Part of a small language model's weights.
Size: 12 layers, width 192, 3 heads of 64 (1 for keys and values), MLP 512 SwiGLU, vocabulary 1024, 5.12M parameters.
Architecture: RMSNorm before each block, normalized queries and keys.
Training: a variant of Adam for these matrices, 182M tokens, 11078 steps.
MLP neurons of a small language model. Each row is named by its layer, matrix (gate and up: input weights) and neuron, and shows model dimensions 96-159. Each number is 200 + 40 x the weight over its row's rms, rounded and kept within 0 to 999. A neuron's up and down rows have the sign that makes its largest values positive.
A block is one neuron, or neurons of one layer that tend to fire together. Before each block is what it responds to, as a language model described it from the Wikipedia text at the highest values.

Word-piece after hyphen, breaks. Two groups: the fragment right after a hyphen or opening quote in compounds (daughter-in-law, commander-in-chief, 12-inch, virus-infected) and paragraph-ending periods and heading breaks.
L2.gate68,229,189,209,212,202,208,237,172,258,198,229,210,175,169,211,195,172,171,160,193,157,191,197,238,175,223,189,164,163,195,206,212,186,120,186,225,155,149,215,206,197,183,143,165,207,249,234,210,236,197,247,261,226,220,189,282,280,174,181,274,180,134,278,263
L2.up68,182,303,109,204,183,223,151,191,209,174,182,195,221,247,202,245,232,180,271,206,133,269,132,90,160,203,234,156,249,116,208,211,254,197,210,215,200,246,152,221,242,120,192,286,153,234,252,167,186,238,193,189,217,242,227,202,252,213,222,97,230,224,238,187
L2.gate79,135,279,108,124,224,169,215,236,164,193,248,190,222,219,140,204,266,153,176,238,177,226,169,198,191,150,206,229,138,209,152,172,191,210,217,110,255,224,215,208,163,219,196,227,195,226,189,240,208,258,180,200,210,237,283,208,144,195,259,199,200,185,221,137
L2.up79,255,132,299,217,186,131,238,202,210,151,204,182,166,230,276,143,188,220,196,209,143,274,223,197,120,170,248,181,172,246,222,195,246,145,179,254,188,214,210,154,219,214,201,264,162,146,271,130,178,258,239,232,215,212,163,165,155,169,229,246,204,205,189,202
L2.gate160,104,304,219,200,195,229,191,224,192,232,315,193,192,261,266,173,145,260,181,186,137,273,218,167,164,203,199,162,186,228,220,150,231,189,256,139,171,123,206,198,239,197,105,115,205,228,230,222,222,219,199,178,214,218,239,224,192,251,220,183,242,190,215,143
L2.up160,135,246,194,235,141,185,198,184,169,175,267,194,179,340,208,239,161,219,220,211,144,197,159,213,196,202,208,242,206,209,200,172,202,151,252,190,201,144,191,215,282,172,200,133,153,188,173,199,188,174,213,205,170,187,282,174,160,240,161,179,224,175,232,171
L2.gate179,202,224,224,153,191,167,246,216,220,196,233,167,190,214,192,186,243,205,205,208,277,155,195,264,205,211,175,163,151,156,228,196,251,164,204,202,210,172,228,162,161,241,193,201,280,197,137,209,247,191,229,194,292,189,195,150,182,206,256,248,176,184,192,226
L2.up179,240,176,195,208,188,266,224,240,215,258,131,191,249,292,280,275,98,164,209,164,215,151,274,211,219,181,231,167,267,141,225,164,143,253,245,160,269,242,218,159,147,166,221,281,165,245,170,201,251,222,142,212,210,169,191,159,166,206,238,294,139,237,215,176
L2.gate186,157,244,167,214,205,259,145,263,179,150,291,239,181,196,241,223,143,88,214,190,171,229,203,120,139,195,247,175,208,231,197,182,231,232,243,151,161,189,200,228,220,177,166,225,220,179,212,180,175,213,183,196,232,247,248,251,253,255,188,179,235,287,273,157
L2.up186,217,175,136,186,238,241,168,185,125,240,274,240,138,182,259,214,180,203,197,208,174,267,202,179,205,165,234,134,227,228,196,171,201,299,229,187,193,173,210,218,250,185,164,215,230,165,161,141,173,180,189,187,227,240,218,181,187,210,178,233,232,235,201,170
L2.gate187,158,296,189,233,129,270,227,246,165,197,210,239,188,280,164,222,174,126,157,163,154,226,182,141,190,217,218,205,261,235,182,178,229,184,222,182,230,167,182,171,229,230,115,198,176,246,176,168,236,175,201,173,167,266,268,198,160,185,169,224,203,250,253,208
L2.up187,204,192,191,176,205,157,167,168,183,191,274,255,178,233,229,147,164,192,169,179,177,235,122,207,205,102,203,201,185,229,184,110,188,247,268,179,202,222,211,194,247,242,203,210,239,187,189,196,207,202,223,191,206,205,208,214,168,254,101,185,183,205,199,210
L2.gate255,238,236,205,202,232,201,129,182,202,239,139,181,173,238,178,212,217,194,230,211,167,214,165,228,243,163,225,212,155,178,220,150,211,225,142,175,205,214,162,94,261,198,160,286,121,136,228,236,213,240,176,181,256,187,217,178,212,192,227,201,147,194,234,180
L2.up255,157,243,195,167,226,190,204,234,148,170,265,254,247,166,231,142,244,160,149,281,193,195,135,208,166,207,165,179,204,197,221,211,203,229,269,282,297,181,214,211,218,253,222,240,160,277,256,217,164,188,213,181,155,186,273,213,174,214,234,201,142,183,216,231
L2.gate265,223,168,181,100,173,228,229,213,198,211,216,117,136,244,174,244,156,212,171,186,265,194,238,273,205,192,196,187,237,202,185,186,175,224,207,243,225,215,227,170,193,206,151,163,241,263,183,304,186,226,246,223,229,249,174,190,209,195,216,180,160,140,206,234
L2.up265,248,237,297,194,220,259,197,233,195,201,182,226,159,177,173,204,198,251,215,201,206,195,269,254,184,226,149,219,248,233,175,243,178,165,205,220,240,181,219,232,143,262,158,142,188,219,189,183,157,254,160,190,160,230,172,222,216,224,219,273,198,146,205,135
L2.gate279,162,169,217,202,169,193,199,232,133,209,143,135,119,205,224,192,226,229,221,166,238,200,258,224,193,237,170,178,105,157,223,162,175,246,142,215,210,232,158,150,276,219,206,175,173,247,228,233,250,247,210,142,178,181,255,105,139,230,239,230,172,200,225,168
L2.up279,208,239,143,140,201,253,265,265,196,239,221,264,226,192,211,175,247,203,243,232,235,190,219,213,290,265,236,180,148,223,143,194,163,190,232,229,198,143,213,250,205,197,230,201,243,211,105,184,163,267,166,191,204,217,160,178,233,145,202,140,199,212,234,223
L2.gate280,217,210,212,170,176,204,268,272,204,215,138,184,172,155,155,219,228,197,146,229,198,193,182,230,213,257,193,202,202,217,189,168,208,213,195,265,234,175,236,206,177,236,152,236,272,141,180,209,180,174,233,202,210,212,178,187,122,186,196,285,186,186,215,165
L2.up280,241,244,221,199,178,146,140,199,165,185,201,102,181,96,134,208,204,194,182,179,230,181,225,194,184,250,229,214,193,200,211,177,223,186,200,220,247,230,149,252,143,182,166,218,254,167,123,238,221,200,244,139,235,225,246,148,116,212,228,276,177,210,195,135
L2.gate321,157,253,210,192,202,219,173,232,199,257,220,181,173,207,228,201,242,216,204,218,232,230,223,188,199,179,189,139,141,235,129,224,259,207,219,214,188,183,184,177,171,237,183,210,146,136,240,295,237,212,238,191,261,83,236,128,111,162,247,193,223,176,142,240
L2.up321,212,206,146,188,183,241,172,168,177,143,219,234,184,228,224,216,231,117,191,222,208,133,234,187,171,235,231,200,192,153,253,149,158,225,203,238,186,226,145,247,228,242,166,197,192,176,225,228,234,115,234,121,198,254,153,239,178,148,212,259,204,168,232,192
L2.gate326,244,236,192,207,215,234,209,176,161,163,184,196,219,213,168,209,175,146,215,199,223,195,172,220,204,242,189,213,261,198,148,227,232,149,180,201,210,172,193,195,222,195,208,140,180,148,283,117,171,211,181,218,186,106,204,187,239,210,250,199,141,162,321,189
L2.up326,97,191,160,218,183,181,250,204,173,203,219,210,155,162,199,178,252,183,220,166,229,157,238,193,193,131,210,222,187,165,204,208,232,214,219,178,200,180,199,204,144,204,174,267,200,181,206,180,172,224,190,238,211,219,167,146,192,199,209,151,172,195,197,111
L2.gate390,204,206,179,214,162,203,289,189,247,228,228,285,176,199,222,133,221,132,176,229,209,217,210,217,294,272,197,159,247,225,187,213,222,211,124,243,244,184,218,174,207,215,178,216,160,259,181,222,216,306,204,160,221,205,169,157,192,173,196,248,93,197,146,128
L2.up390,199,251,201,180,232,153,144,247,209,180,156,213,150,224,265,217,183,203,174,201,111,233,242,210,184,232,173,193,153,215,229,161,277,113,181,250,259,188,257,178,229,244,209,173,213,230,180,231,207,179,285,183,212,196,136,210,212,236,204,193,192,131,243,165
L2.gate444,170,203,226,240,245,200,237,212,225,188,141,217,234,161,159,197,177,157,288,247,200,141,243,179,211,157,208,211,223,223,190,157,222,213,205,244,112,216,262,266,220,169,210,239,150,140,135,233,138,166,189,184,215,249,177,180,165,229,137,239,224,160,200,186
L2.up444,178,244,203,161,161,205,208,312,177,200,214,196,178,235,225,81,153,146,243,210,234,229,209,218,127,227,206,219,213,195,197,239,245,236,224,141,226,186,220,201,241,248,207,199,174,184,238,199,259,150,183,236,196,153,210,157,260,210,193,195,164,106,201,132
L2.gate468,123,194,247,196,221,235,207,258,179,270,202,213,228,166,243,185,202,157,196,228,216,194,132,197,200,214,181,194,134,157,210,180,163,226,162,260,191,188,242,199,242,163,126,205,283,213,232,203,227,197,159,142,206,177,151,150,245,163,205,235,199,166,182,169
L2.up468,176,223,245,270,227,222,246,227,241,185,127,180,223,188,211,278,219,177,178,258,176,222,88,177,197,248,222,193,200,176,217,99,176,203,230,203,230,235,219,205,217,152,163,234,158,136,194,153,249,246,126,240,195,156,248,172,171,232,230,264,186,191,231,155
L2.gate487,216,221,255,193,266,185,183,292,161,200,192,184,183,192,269,98,205,156,180,248,202,282,157,175,160,233,236,139,171,210,207,172,234,156,238,225,125,133,161,235,191,206,189,163,149,224,174,264,282,151,228,206,221,143,124,200,225,192,172,233,246,236,211,208
L2.up487,124,232,180,176,155,247,249,239,235,161,283,253,209,194,152,172,197,264,185,228,228,196,192,209,214,247,151,219,214,238,124,213,194,197,204,186,223,115,168,174,154,212,128,256,238,265,205,288,135,183,229,226,212,241,274,202,98,224,210,256,120,178,199,157

Word-final suffix pieces. Final subword pieces that finish a word split over several tokens, such as -age, -ics, -ction, -ue: image, statistics, construction, value.
L2.gate1,225,176,157,159,160,211,171,194,254,173,142,129,212,175,186,253,168,218,197,209,191,207,179,207,145,145,204,253,179,208,108,243,180,203,212,196,223,172,106,152,201,198,186,166,215,264,221,170,174,212,160,276,215,123,167,206,199,147,149,201,152,176,235,187
L2.up1,172,239,133,135,172,208,274,237,223,292,170,200,230,110,172,273,210,213,186,216,175,204,217,210,183,189,215,183,169,244,167,172,197,201,179,162,249,95,188,170,189,276,147,205,189,216,244,227,158,221,289,236,192,160,235,164,254,197,151,199,238,186,237,210
L2.gate93,214,188,124,184,224,261,206,167,151,238,221,168,111,235,223,226,171,148,204,210,207,159,268,247,208,236,167,252,212,180,198,204,164,248,176,207,225,93,247,149,224,231,183,198,291,211,201,157,141,229,129,170,204,189,232,193,109,225,233,264,198,207,158,215
L2.up93,207,224,208,205,288,225,185,166,254,232,183,182,129,237,158,224,197,168,191,176,140,120,269,161,153,159,222,215,210,166,240,199,144,221,192,114,209,184,215,165,182,146,219,210,240,221,256,212,149,166,221,199,262,179,155,205,135,254,177,238,182,171,229,229
L2.gate205,200,218,234,254,228,234,199,217,185,135,191,193,177,245,199,252,187,226,187,198,117,210,175,81,170,169,160,315,165,206,227,169,119,238,199,173,219,206,212,162,165,195,202,213,223,207,248,268,166,173,241,211,216,153,208,227,162,217,202,153,164,157,250,212
L2.up205,153,200,233,213,214,225,238,203,254,178,196,241,113,234,151,200,211,229,211,175,190,196,149,187,164,222,208,169,202,215,255,168,171,187,178,194,247,149,172,208,207,232,173,227,258,195,282,195,155,341,174,219,148,245,155,193,133,220,162,272,274,153,241,194
L2.gate232,213,211,210,214,214,274,263,302,208,200,228,136,197,184,193,256,206,152,206,235,196,207,207,215,245,102,157,226,217,208,139,144,217,194,184,317,203,176,248,229,176,271,204,140,214,173,183,230,216,185,206,180,156,176,210,236,175,174,223,186,195,187,210,275
L2.up232,216,243,241,233,194,270,232,263,257,214,225,228,206,165,156,210,259,172,169,182,267,114,233,229,183,118,182,250,168,176,172,155,219,166,133,254,208,220,215,255,141,225,191,142,190,199,218,190,249,225,224,201,206,159,181,245,160,130,214,86,255,227,193,264
L2.gate242,210,263,150,190,227,213,122,186,132,153,143,182,213,254,223,218,171,243,193,245,195,212,233,154,162,235,223,244,187,201,190,217,140,195,280,239,253,236,201,135,217,210,210,165,205,236,214,160,223,180,169,202,160,162,312,258,224,194,185,197,167,132,310,143
L2.up242,194,239,207,269,171,267,201,151,170,176,186,243,253,164,263,160,159,178,147,127,271,106,218,151,208,266,243,199,220,223,184,293,239,186,195,178,195,218,231,185,192,112,243,170,156,211,195,199,176,149,192,171,201,160,222,160,218,205,237,161,255,275,224,218
L2.gate268,263,187,188,161,202,241,259,204,244,154,234,177,257,289,187,265,217,161,197,169,136,153,242,178,275,142,199,197,239,190,222,203,165,215,228,193,253,228,237,248,247,195,184,254,213,242,203,111,176,228,161,204,231,267,176,183,181,172,185,173,195,227,210,216
L2.up268,222,140,233,208,272,247,176,192,294,262,215,215,168,193,267,211,291,221,168,178,170,203,203,185,218,165,209,183,218,169,267,173,148,229,180,167,144,206,223,138,183,139,139,225,167,221,250,135,187,212,159,207,251,224,229,133,125,239,179,151,127,196,170,176
L2.gate296,160,172,254,239,251,217,329,158,184,176,167,211,188,212,205,157,202,212,240,218,196,139,229,259,162,157,209,163,147,201,173,292,243,175,227,236,171,258,223,183,205,155,246,180,172,193,139,191,140,175,298,247,230,230,216,151,261,172,230,215,197,232,236,217
L2.up296,147,241,225,194,218,236,208,188,179,220,140,216,197,216,138,192,185,218,199,232,122,191,177,227,189,249,136,147,190,213,217,152,228,191,158,239,193,170,179,160,253,257,205,210,225,216,198,188,271,136,154,165,213,178,184,112,242,265,210,161,239,196,191,152
L2.gate311,149,203,170,166,213,232,242,251,165,238,197,168,195,267,189,264,206,101,241,210,231,186,236,172,233,207,223,284,228,223,161,227,101,219,216,214,193,180,225,186,196,268,198,165,201,245,207,153,164,241,220,214,167,176,214,201,205,165,247,194,184,166,213,226
L2.up311,220,197,203,208,232,282,231,174,229,212,183,172,200,241,169,241,241,128,200,174,286,119,200,196,255,165,206,272,196,214,159,263,155,195,222,150,260,172,235,216,220,163,203,171,199,221,257,140,242,200,190,191,159,154,191,147,192,140,267,162,240,138,175,245
L2.gate319,171,273,181,234,162,217,205,179,215,190,250,234,214,200,195,263,226,248,154,199,118,162,218,203,254,160,259,171,192,177,191,176,203,200,248,253,221,170,186,211,204,179,198,244,254,246,169,126,147,233,216,217,100,240,224,161,239,226,166,212,206,205,239,180
L2.up319,180,241,177,184,233,254,169,223,224,231,220,186,141,228,279,216,267,266,105,199,153,149,222,111,186,80,240,207,170,184,245,197,178,194,145,205,216,199,198,179,193,206,225,217,173,182,201,202,194,239,168,259,167,228,189,114,246,211,181,188,149,198,275,165
L2.gate348,209,185,205,248,226,174,201,215,184,259,242,232,232,172,148,278,150,177,189,187,237,162,241,177,225,231,186,241,196,239,220,273,186,228,221,158,180,133,192,240,296,197,199,136,185,173,210,129,158,226,90,182,136,214,236,152,255,185,146,190,193,159,215,214
L2.up348,214,183,215,250,192,225,217,262,213,240,248,230,239,195,213,164,232,215,227,161,208,197,248,203,199,210,195,215,218,211,169,280,167,203,207,195,201,178,206,142,271,254,272,175,192,183,252,154,210,294,157,207,156,200,217,209,220,224,178,227,195,160,229,275
L2.gate428,226,205,144,174,118,224,135,293,191,258,184,161,251,229,158,193,200,180,207,241,169,273,182,170,262,157,175,230,249,194,189,144,132,272,173,217,252,157,191,146,262,244,176,229,227,210,227,108,213,207,133,203,187,183,180,205,181,212,149,261,211,158,212,156
L2.up428,167,185,177,170,169,271,290,251,170,208,285,199,260,296,151,241,104,242,156,119,174,144,205,227,283,170,248,254,161,185,243,197,155,274,208,164,162,180,168,196,215,266,188,214,250,215,194,215,169,259,163,223,246,186,204,151,177,238,187,236,243,198,210,212
L2.gate454,195,170,192,249,188,237,191,245,206,252,293,157,202,215,299,175,259,183,180,231,209,160,213,185,187,138,166,156,252,184,138,256,264,201,215,220,188,235,199,198,168,252,218,216,172,166,231,171,162,280,278,249,156,217,225,142,302,221,178,183,167,153,277,199
L2.up454,220,198,169,180,195,219,120,215,255,174,207,115,205,249,248,231,150,246,232,206,195,216,212,200,200,154,228,263,222,219,130,255,218,231,192,163,166,215,188,183,223,213,240,219,207,178,236,159,159,129,186,205,233,148,240,165,204,184,227,201,238,229,181,197
L2.gate474,201,240,189,184,197,181,187,167,216,192,294,184,206,185,219,361,191,202,91,231,212,205,156,183,198,247,162,257,220,126,184,283,107,141,198,185,201,218,274,240,223,200,154,146,208,201,125,178,197,193,171,183,230,187,262,145,238,222,218,198,242,218,148,195
L2.up474,180,155,212,121,197,149,186,196,195,255,174,182,141,228,219,255,210,209,177,162,215,176,193,239,263,199,260,190,139,170,190,206,135,154,221,191,230,193,268,196,246,146,170,217,223,180,118,168,195,241,241,185,162,210,235,156,205,187,222,251,184,222,175,219
L2.gate485,134,143,271,226,157,206,340,245,212,192,121,144,169,194,197,287,202,218,250,188,170,140,167,245,237,151,211,250,218,227,168,138,162,193,286,205,210,200,199,198,167,223,188,238,205,171,171,139,199,216,271,174,157,183,224,192,196,160,224,194,138,156,213,240
L2.up485,170,129,265,234,274,255,232,101,267,190,227,150,149,162,196,147,247,253,174,198,216,178,186,202,246,155,174,200,128,179,184,233,222,208,223,215,265,217,238,171,201,227,216,154,281,267,216,180,249,219,224,201,214,172,192,165,187,200,224,268,198,177,160,203
L2.gate489,245,161,215,196,239,244,264,232,188,254,165,205,195,130,189,184,261,204,177,143,212,232,234,221,204,281,158,142,180,185,234,181,150,195,143,147,215,200,185,197,289,222,139,146,164,190,160,209,211,259,173,166,220,218,195,128,241,140,179,255,156,164,183,242
L2.up489,165,188,252,178,208,217,214,203,196,149,204,117,168,214,165,248,183,230,226,220,241,182,191,188,197,149,206,219,203,173,207,265,100,165,227,130,189,253,171,214,202,204,213,138,179,227,189,112,174,201,192,231,183,225,205,206,214,255,147,237,206,156,220,210
L2.gate499,137,157,273,211,191,265,231,189,239,191,186,225,191,131,184,229,300,251,209,213,211,187,179,105,193,212,277,274,118,217,281,188,175,169,225,256,255,216,187,202,223,150,99,208,220,174,193,105,223,185,153,179,144,183,215,219,220,152,224,210,184,201,225,246
L2.up499,148,170,216,217,205,206,193,150,212,197,277,225,136,179,189,193,264,254,199,289,157,184,178,144,252,231,216,277,159,226,249,194,262,159,258,278,250,218,170,158,151,182,164,214,192,156,221,216,192,162,187,235,196,146,158,221,180,218,286,238,129,171,202,232

Mid-word subword fragments. Short word-piece tokens in the middle of a word or hyphenated compound, as in dis-p-uted, commander-in-chief, dist-in-ct, red-ear-ed.
L9.gate132,161,172,173,189,211,152,267,160,159,236,196,162,225,242,139,266,176,197,240,212,204,197,185,197,238,175,179,173,215,255,218,131,183,219,208,258,255,164,199,229,211,220,189,281,178,230,166,210,187,213,190,214,228,240,195,197,128,237,256,198,188,266,190,232
L9.up132,214,156,169,188,185,215,223,144,310,228,212,242,177,207,238,200,205,242,221,223,251,265,212,169,164,199,197,116,210,220,185,190,125,214,256,175,191,155,229,162,207,194,212,177,170,220,158,256,192,168,231,277,205,191,251,187,214,182,234,191,177,169,256,199